config.yaml
d_model: 192
n_head: 6
n_kv_head: 6
head_dim: 32
rope_fraction: 1.0
parallel_block: false
optimizer: "muon_variant"
weight_decay: 0.0
warmup_steps: 200
schedule: "wsd"
batch_tokens: 32768
doc_mask: true
MLP neurons of a small language model. Each row is named by its layer, matrix (gate and up: input weights) and neuron, and shows model dimensions 16-111. Each number is 500 + 50 x the weight over its row's rms, rounded and kept within 0 to 999. Numbers have three digits each. A neuron's up and down rows have the sign that makes its largest values positive.
After each neuron's rows, "fires on" lists the tokens most often at its 100 highest values on Wikipedia text that the model never trained on.

L4.gate277:440462435505533519486514556516472557557511592538537537466541545510508489471418391504508480458459592479515525472514489464435470590515561583463410425442493507468560440496454482473510577448441512482502531531407511540478520557488506521557545475418508428532534415542599521408444535431463458607
L4.up277:442516464434492641448433491585468506517533456490546487553505504479523566539611501471457445481516507503436543543447407437399522532469621453520579433541492570519412505488533507525473394561450477500480538468543600539556519472569547483449493461482601434510523498481448458530505495521477672499
fires on: " his", " her", " its", " a", " of", "is"

L4.gate261:462477534458469429463474387477462444451461438486545558543439493521465536445573490532596470475497363575534601473526569471563496456476498537419564520491486590533522555547511484566338437481501495517525391545543530519514503376485524477523503577525611421482520518481444470485470504519488553522
L4.up261:477540504441553561541567525558453484457513538430526590542425546429454496446549502499451415566541506543432507497494452500553420548515461473545479522563517509475407445497504547539536554531516552508486430461430597374428501466456535520532467562596485402581469500441523503485519603497528523545
fires on: "m", "g", "c", "b", "ib", "st"

L4.gate737:488457541438467491380509408499556469605602459461555501535539532545501502467471481554447496418431539522587519559481460528488524582498549521578540590514536457581523539488436480457619433442576489448612476549530514484560521514607573507502471541503518475482505457521428498455494543549518526476
L4.up737:510437448540428441489542464513549439546525447549522429528475524540461506470463455396481640465565407581530557431401561511438560497499510499625448514451464523523541530500520383530406522572520515554501492567584451532518509519498469412503494515577472461424503482495414412521568424470543512507
fires on: " for", "or", " of", " considered", "ol", " among"

L4.gate468:517486530450496549488568399523498525549425429524542528424487529523531498557589504551470412517588564515503553531550513462516436482461492480559535572460463448580466456494544467577605489587483485474507511456509391478504470473427465535449480474423529522501450461512465463523505547553498514546
L4.up468:536403401542403508479620478477533459506564606459600464508569437605523477443479508426544421534452535415527457546536483518373581511522526534463470542500492481475568567516473486539465584460446516491435509402543481586600477528487470422481431488514459464540550520458443531562440539474494517372
fires on: ",", ")", " was", " ", "."

L4.gate626:450545518438442507448512467501471493599568546543443444523550448492436481480531492391511561578491470533502485452497505544432526435408508471627477599415396540451522475524496500525462477591430563480474568541545414425531417375554394527576545467558505472534520416459541458477570558553489510486
L4.up626:511491555529446449530530545507435528515579510422540428530398517517482465530443556445541469447546470618492590509443440547455528548492506406448505471477561491504490619514476529491485421470430419457545543555475537523493495611462503599543411553487404486527523542409538533467531528523464438458
fires on: "-", " r", " un", "ixed", " h"

L4.gate356:404523523589449561556546492518571520507443527436552496519518448474546404443479441537470594532571584421517474441434537489431437533486597474499449520460459518470521432478489432483584563448487529525538512446488429588565451487503547438470540520502484506515578455431392446537476498510571450531
L4.up356:463478544463516522439597560429483618472503558450475594452513485487493498542455528480556502574544486413515470520541533448412548500536493434584468600499494472450537453454493487563537504518492533519442588390486418525526489483512497592531437459454490543584574466489511455561597546389578505503
fires on: "."

L4.gate487:397491462461419441500510394531516521473491556552484446416486513531571456515407573556592588532481436535470504441521490499474488483543594524488429522450405454422460498555510440587504468515536584571515519445391547489479502471498516473509548528534493550444642457568459514546510562550623563461
L4.up487:521440530519478499443444563465563575496483392506447524470549574471439547466512457518510464539524523485436502438539513503437431499478528497599438566492502477432466568570457570494397513559583524516441486511528481530470543465479471684524539568601578510474525454532480417595553471452545528507
fires on: ".", "per", "ra", "ans", ":", " of"

L4.gate49:494445476534476493476460511387444461546509509511471533457532509485510489506537512539421467460524428601397512405506430520455523503524522465508471529611518598435425602548556520516545469469542549589525488416548628473549526429516459471494413519528599458520431484545559462540548535526497473439
L4.up49:505442511496467461473451546401555531508471440427485434553554432542492451538463599493473534529548580524538467479431502537521552475523540563405443472451523481478578526430436505465522481495481568489467494553553545414428507592485479511528518437453429475456503547636562595544433485442425541492
fires on: "s", " His", " his", " Time"

L4.gate75:446442549453537490482540498399529516479443501577610533483435516465520462526552459558566488561480554491467496506451500454583554618441495427411501461518495533536556548495518535563462436537521589507531453538440478349474441417550465609491485571419485441531576458464535524452512523436485504590
L4.up75:445582571526497444458514521453503481470582539515567490587403494523576421471506518462390502506637490542446532496522386578558533518485460415492464515582407468489569467508492418504475443458567531495480458499478588469472529566496451467526431501554566482554571508505483504486425556580424471548
fires on: "c", "p", "ph", "all", "gr", "g"

L4.gate72:512508516535415463503563514545499584580541473541385482491505507583559492536594408424490488444451545506500548501482557490561471524471527490459477366554447459577649461523471527468409571499509497548500475529575549620468498467587526560392500458424440480477528447513508469528496507466475570453
L4.up72:473509466497505522542463537555443547506503513409502436468422580630403517409507564544486460491496545443516470556542565497498596502538554461522525502509504568422477519428432547496493465536521484449551420487496495510439631458500509564507368500478505474483427547497483423457491423537466502558
fires on: " the", " of", "-", " his", " War"

L4.gate213:509483582567459474460518487529522603512650561446491536428489469448518492495553478533487501640560495477535513525420513549426595509424515441486449497546446589520481496446446433513539502531538543466552541395431429504627463454477550561433457557494531421396388415519561429530545463483521486469
L4.up213:522526407530511493525514447513520528439411577542553531503484538565547488445527418508455540453547525506484539512521497478390594523507580403545470504445421608584461430528526417522516546513490589442567546507574419510596632473473476456461541546466540562593484565469419387575473554486548591428
fires on: ".", ")."

L4.gate601:423483470476476483413437495506435484575522462432584442489504529543480495515498458549523461459445537545451452488476558554589512455538428459582550463477561493492462507518484510496480487449501461543471507488511541436552459606591490504479497562420528410443467447454441453488493472472529521532
L4.up601:491421511500471553483403474522509478492538455466422523503421489550503534468539536541481549553487463484555491480511490529543517508423596421502530483491524495539582552453415516479520488472456520456498422393427499487581508450595546489508477414540501412444492606496498564491436453437499463565
fires on: " of", " and", " for", " the", " v"